Part of a small language model's weights.
Architecture: rotary positions, tied embeddings.
MLP neurons of a small language model. Each row is named by its layer, matrix (up: input weights; down: output weights) and neuron, and shows model dimensions 64-191. Each number is 50 + 12 x the weight over its row's rms, rounded and kept within 0 to 99.
Before each neuron's rows, "fires in" lists the words (lower case) most often at its 100 highest values on Wikipedia text that the model never trained on; "fires before" lists the tokens most often just after its 100 highest values on Wikipedia text that the model never trained on.

fires in: "0", "theme"
fires before: " |", ".", ";", ")\n"
L5.up347:47 27 47 43 41 55 43 31 54 50 27 56 56 50 65 40 37 57 40 31 64 74 33 58 54 33 33 43 72 64 60 43 53 42 55 47 37 37 38 31 45 60 69 45 59 53 47 45 48 52 60 70 74 43 50 70 61 55 59 57 58 50 40 42 55 36 48 35 52 76 52 54 33 49 72 32 46 59 49 48 61 49 64 32 66 61 39 46 80 57 33 62 51 59 55 64 49 47 54 49 57 47 58 65 54 80 67 58 41 55 58 32 43 60 46 57 29 52 51 47 54 45 61 46 44 49 57 66
L5.down347:56 57 59 42 56 84 35 57 81 62 54 43 61 50 47 36 60 41 42 51 71 56 37 58 43 31 56 66 19 47 60 31 48 55 47 54 55 39 43 53 42 52 66 36 40 36 41 40 57 33 50 40 56 25 53 53 47 41 55 50 36 40 37 47 53 35 53 43 84 39 68 41 47 32 58 45 50 36 49 50 58 55 29 60 52 30 78 63 34 45 51 44 40 52 52 52 39 61 55 54 43 36 60 76 57 51 54 53 35 52 46 65 56 57 53 43 62 51 41 30 55 46 39 41 36 50 46 62

fires in: "born", "august", "mother"
fires before: " ", " |", "ing", ","
L5.up298:58 61 34 73 49 32 72 43 60 56 47 37 47 49 55 68 24 58 35 46 40 52 36 48 50 49 52 35 38 30 47 45 41 31 32 84 55 35 30 59 48 48 56 45 56 79 64 55 24 36 56 54 35 51 33 41 46 54 63 53 71 55 41 75 40 36 74 35 25 48 44 51 73 54 54 45 68 43 40 49 62 47 63 40 29 47 34 59 56 52 62 43 36 35 47 65 51 63 37 42 65 48 44 39 43 48 57 40 62 50 48 48 39 50 44 49 58 54 53 51 52 40 56 61 64 29 53 59
L5.down298:29 31 55 51 37 56 51 51 51 48 41 27 59 33 55 43 28 34 57 57 57 45 35 45 61 28 60 43 40 45 30 35 56 36 62 28 73 43 40 38 67 44 51 77 68 54 49 39 36 39 49 33 73 52 53 39 41 59 42 57 69 47 69 53 41 60 57 58 17 43 50 62 56 48 45 75 53 38 26 63 67 39 53 51 62 36 59 51 49 39 64 70 57 41 61 49 56 61 49 62 60 59 54 46 62 47 56 64 45 50 53 64 58 64 53 30 29 41 33 37 56 66 57 64 48 57 45 71

fires in: "2025", "2021", "2022", "2020", "role", "2024"
fires before: "5", "1", "2", "0", "4", "3"
L11.up378:50 35 55 51 58 38 50 62 55 35 34 51 47 43 46 25 52 39 53 42 46 49 42 50 54 65 54 53 55 61 40 48 34 39 72 42 41 65 32 41 40 38 73 40 46 80 50 58 30 30 48 65 59 50 62 40 74 55 35 56 70 55 81 56 46 54 65 61 52 70 50 63 52 46 49 38 56 75 66 42 51 46 37 54 48 44 57 54 51 45 71 35 50 61 47 49 50 69 48 36 24 58 31 65 59 41 42 51 21 73 75 44 45 55 54 36 70 60 34 41 77 55 48 58 50 52 43 39
L11.down378:62 29 48 57 52 68 55 57 35 42 48 66 55 45 46 44 44 48 49 33 53 46 69 60 47 53 40 58 58 46 43 38 44 73 37 37 31 43 50 43 51 53 54 60 30 60 67 88 49 67 53 47 51 45 36 57 46 56 42 68 25 55 48 58 38 33 36 72 60 72 47 54 39 50 31 67 62 76 39 49 41 65 47 64 31 70 49 49 63 59 55 55 38 38 47 50 66 50 58 45 55 36 60 43 46 53 61 50 35 47 39 48 25 47 57 77 48 35 38 63 59 48 30 41 60 42 48 40

fires in: "in", "after"
fires before: " ", " the", " March"
L6.up366:46 51 72 49 50 60 37 63 39 63 75 47 46 49 44 61 40 46 70 49 46 40 42 74 58 49 16 54 54 39 15 49 45 45 34 14 37 50 48 44 34 59 32 39 44 56 58 40 54 33 35 54 61 57 65 39 48 47 56 47 62 91 47 46 48 53 41 58 38 56 39 51 59 31 60 50 37 49 46 45 43 46 39 82 46 71 32 49 53 49 52 57 60 66 49 52 31 35 66 43 41 50 46 68 54 59 67 53 57 39 63 33 39 45 67 74 61 33 60 42 45 50 51 77 53 45 52 47
L6.down366:54 43 42 47 61 33 59 46 28 50 47 47 37 54 47 41 45 37 61 70 38 57 48 49 62 33 74 16 61 50 56 53 39 29 61 51 49 88 39 49 70 37 43 30 52 63 42 38 63 66 37 49 48 58 63 46 35 47 34 44 52 59 31 65 53 54 50 62 54 74 68 33 42 37 34 53 46 60 62 68 46 34 36 43 66 58 62 70 39 42 36 35 67 35 56 33 46 31 75 61 24 43 63 62 37 34 54 57 73 59 36 65 46 39 48 65 50 46 44 48 28 46 58 62 43 30 62 54

fires in: "0"
fires before: " |", ".", " |\n", ";", "–"
L8.up212:60 25 58 40 59 44 43 67 52 39 48 46 48 56 42 50 54 54 35 34 52 69 40 34 50 33 39 39 53 56 50 40 41 30 54 55 46 55 55 53 28 43 66 45 55 52 71 57 49 40 97 44 43 61 57 42 43 60 27 32 46 49 53 54 46 51 49 58 40 31 18 55 46 57 42 37 50 57 64 35 49 42 56 43 59 51 60 68 56 49 37 53 65 53 46 48 57 47 61 52 41 46 47 47 61 75 39 44 57 59 65 55 36 66 47 72 63 55 18 46 32 39 44 02 55 45 53 47
L8.down212:59 57 37 41 62 61 55 56 59 54 55 64 53 52 72 45 53 42 27 55 35 57 45 47 48 52 32 48 44 48 62 45 51 63 62 31 55 59 40 38 59 57 55 45 30 45 71 45 67 32 87 47 51 48 50 36 29 37 79 48 54 29 36 57 61 38 51 43 51 38 57 42 37 71 76 47 39 54 54 82 67 54 62 33 57 27 65 60 66 32 53 58 63 72 48 55 46 65 54 40 38 39 68 44 43 43 35 47 60 50 30 65 35 37 32 68 60 42 56 70 49 44 42 41 51 68 51 62

fires in: "in", "until", "early", "june"
fires before: " ", " December"
L17.up33:53 45 50 54 67 65 30 37 48 44 43 58 31 77 64 53 52 50 75 54 39 56 51 53 46 43 41 44 45 65 52 50 26 75 34 48 59 44 58 37 51 55 43 56 67 68 63 31 54 46 66 51 40 67 28 63 39 46 62 39 64 43 34 46 56 55 30 42 45 29 59 56 55 54 52 51 56 53 43 55 63 52 51 61 64 51 59 27 44 54 43 69 46 67 46 42 57 44 63 40 63 61 46 68 41 44 65 58 40 72 51 24 52 44 44 63 45 64 66 52 40 58 44 84 70 38 22 29
L17.down33:51 44 44 68 51 62 57 68 46 41 58 57 29 40 53 60 48 65 50 72 26 56 30 50 51 38 34 70 31 56 37 49 43 74 15 42 69 72 61 47 29 51 52 65 41 58 65 54 56 67 62 47 54 50 44 65 44 36 62 45 35 65 50 45 56 67 42 57 38 48 35 64 50 64 33 61 41 48 38 40 48 46 39 39 72 43 72 42 39 65 53 43 41 71 44 50 91 49 61 49 32 72 44 55 41 42 51 73 41 34 64 36 33 45 39 44 40 43 51 57 41 37 74 67 55 52 49 22

fires in: "in", "although", "according"
fires before: " ", " the", " a", " to"
L4.up17:45 49 50 51 56 44 75 52 51 67 63 73 57 48 57 71 44 27 65 59 42 48 72 70 37 44 44 45 58 44 46 49 32 60 61 31 42 52 68 42 38 51 62 58 44 61 38 49 29 29 57 49 56 53 67 47 56 37 41 32 69 51 46 71 78 53 47 57 44 54 35 40 39 63 36 60 49 58 58 31 60 44 60 49 56 53 51 35 55 47 77 50 46 35 33 69 64 35 61 50 36 55 47 49 27 38 59 29 39 31 60 48 63 44 57 49 54 52 58 43 41 62 46 33 59 37 50 51
L4.down17:35 33 50 28 47 37 52 47 54 57 59 54 61 63 60 69 37 27 61 41 48 58 36 56 68 74 49 37 20 34 55 66 67 37 39 64 71 68 62 59 44 49 42 46 36 61 45 46 33 54 75 59 48 42 23 48 40 56 29 67 57 60 38 48 61 45 50 53 49 46 37 71 52 48 64 46 39 58 49 54 42 58 49 52 58 61 39 32 65 53 45 52 55 40 51 41 39 68 41 26 53 57 63 81 45 44 30 40 42 46 45 41 71 46 54 66 41 36 50 47 61 38 42 48 55 42 48 50

fires in: "0", "rovers"
fires before: ";", " |", ")\n", " |\n"
L8.up607:46 45 64 35 52 57 47 57 57 51 45 48 59 55 32 41 71 44 54 50 32 65 32 39 53 43 51 58 58 41 50 71 53 55 50 44 27 59 39 50 58 52 47 40 61 56 28 30 40 22 46 42 49 36 58 45 45 52 48 41 55 48 76 60 62 36 68 36 55 47 54 38 65 42 37 51 72 45 33 37 52 55 73 50 74 33 27 58 68 53 37 68 54 59 48 45 59 43 59 61 62 37 37 46 56 37 62 62 53 57 73 64 35 64 52 60 38 67 62 62 66 34 31 38 47 56 41 56
L8.down607:47 38 52 63 65 68 34 50 53 75 54 41 45 44 55 73 47 37 46 51 20 58 54 50 49 61 29 62 35 46 71 43 12 59 58 45 50 51 44 58 53 52 30 50 58 57 67 66 47 42 51 40 67 36 53 60 51 72 30 60 37 64 53 44 55 53 49 58 42 56 34 45 38 39 51 48 57 54 33 46 56 53 47 51 51 46 74 45 33 46 30 52 41 69 54 61 40 48 47 40 56 45 60 67 54 48 25 65 37 37 49 58 35 46 54 39 40 64 65 62 60 40 55 42 40 74 51 54

fires in: "2021", "2022", "2024", "2020", "2025", "2023"
fires before: "1", "2", "0", "4", "5", "3"
L5.up7:50 37 42 44 40 34 60 61 36 54 51 55 46 41 53 27 31 47 52 31 62 26 65 56 57 28 51 34 38 32 34 53 55 52 71 63 54 43 41 31 60 61 47 64 53 47 53 62 48 80 44 80 49 36 58 52 45 56 47 35 39 58 65 50 49 54 47 46 46 60 70 55 47 21 54 83 53 35 48 43 36 57 51 54 47 49 53 51 53 29 40 54 53 63 31 48 33 57 72 41 85 57 39 49 68 36 53 56 45 44 35 56 62 59 67 57 69 42 41 60 44 69 49 61 50 41 41 57
L5.down7:57 61 49 64 33 40 51 67 44 57 64 42 38 56 46 47 37 47 48 49 52 37 63 61 55 36 50 47 46 43 34 43 62 54 20 43 28 35 58 41 57 34 52 71 35 56 54 49 45 52 45 52 55 40 38 69 14 41 76 75 52 47 28 38 34 50 45 89 30 70 57 58 49 51 56 55 53 68 48 58 65 61 39 40 52 48 36 49 33 37 66 57 64 50 37 42 51 51 43 40 57 61 91 62 45 48 37 39 58 66 53 63 59 62 36 64 40 51 48 47 45 48 21 52 45 57 43 54

fires in: "born", "n", "various"
fires before: " ", "ul"
L6.up610:37 57 52 46 50 36 44 76 35 38 45 62 61 45 71 36 64 38 53 43 49 52 32 33 68 39 36 49 65 32 63 26 42 68 42 52 58 63 45 58 56 79 48 38 41 69 58 47 49 36 57 69 31 56 53 64 45 42 58 50 75 66 49 49 73 47 52 41 42 49 50 45 40 30 52 38 58 55 33 60 58 67 63 34 36 63 40 49 51 31 52 74 43 68 58 28 87 56 46 44 53 78 38 55 55 65 58 53 40 59 60 43 43 67 46 61 39 34 46 52 67 50 41 49 61 50 42 54
L6.down610:43 58 39 58 44 46 36 50 57 44 52 44 47 43 76 43 35 54 35 49 47 58 32 34 42 57 51 47 38 62 47 60 62 61 19 56 61 37 43 43 53 76 28 45 44 43 47 60 64 57 50 60 55 52 58 56 44 38 45 64 69 64 38 75 31 43 52 43 52 55 48 37 30 63 40 50 41 50 17 73 50 63 54 48 39 58 65 47 63 54 38 38 60 56 59 42 26 52 47 31 80 52 23 34 44 58 37 72 43 49 53 65 49 48 53 34 23 71 44 32 63 54 21 45 63 36 32 37

fires in: "in", "is"
fires before: " ", " the", " March"
L4.up470:48 48 57 43 51 52 57 68 59 40 49 44 58 72 79 56 52 59 72 60 50 49 37 65 37 66 68 48 39 39 40 43 50 45 47 49 53 55 38 42 50 60 43 45 43 54 46 47 60 61 36 42 29 48 57 35 64 52 61 22 60 48 42 22 40 36 28 46 36 56 27 43 52 33 54 51 40 51 61 50 54 75 48 50 46 38 18 59 46 75 29 63 48 40 28 49 39 45 48 53 50 58 43 24 50 59 59 39 49 73 45 51 50 52 63 49 41 34 57 62 21 68 36 53 44 55 47 43
L4.down470:48 44 63 47 54 59 46 57 31 43 58 62 43 50 68 42 55 43 48 46 65 41 43 32 52 53 67 48 45 54 38 60 42 58 47 55 70 39 33 52 64 32 48 60 44 64 50 47 53 43 65 46 63 64 42 36 64 34 73 61 61 38 43 62 65 50 61 52 42 36 58 46 52 55 37 52 29 50 53 40 42 53 51 47 44 38 68 79 62 29 31 50 51 50 40 43 54 55 39 39 23 58 48 62 46 65 77 42 38 71 25 47 53 60 34 34 39 54 38 37 49 42 43 44 26 40 55 66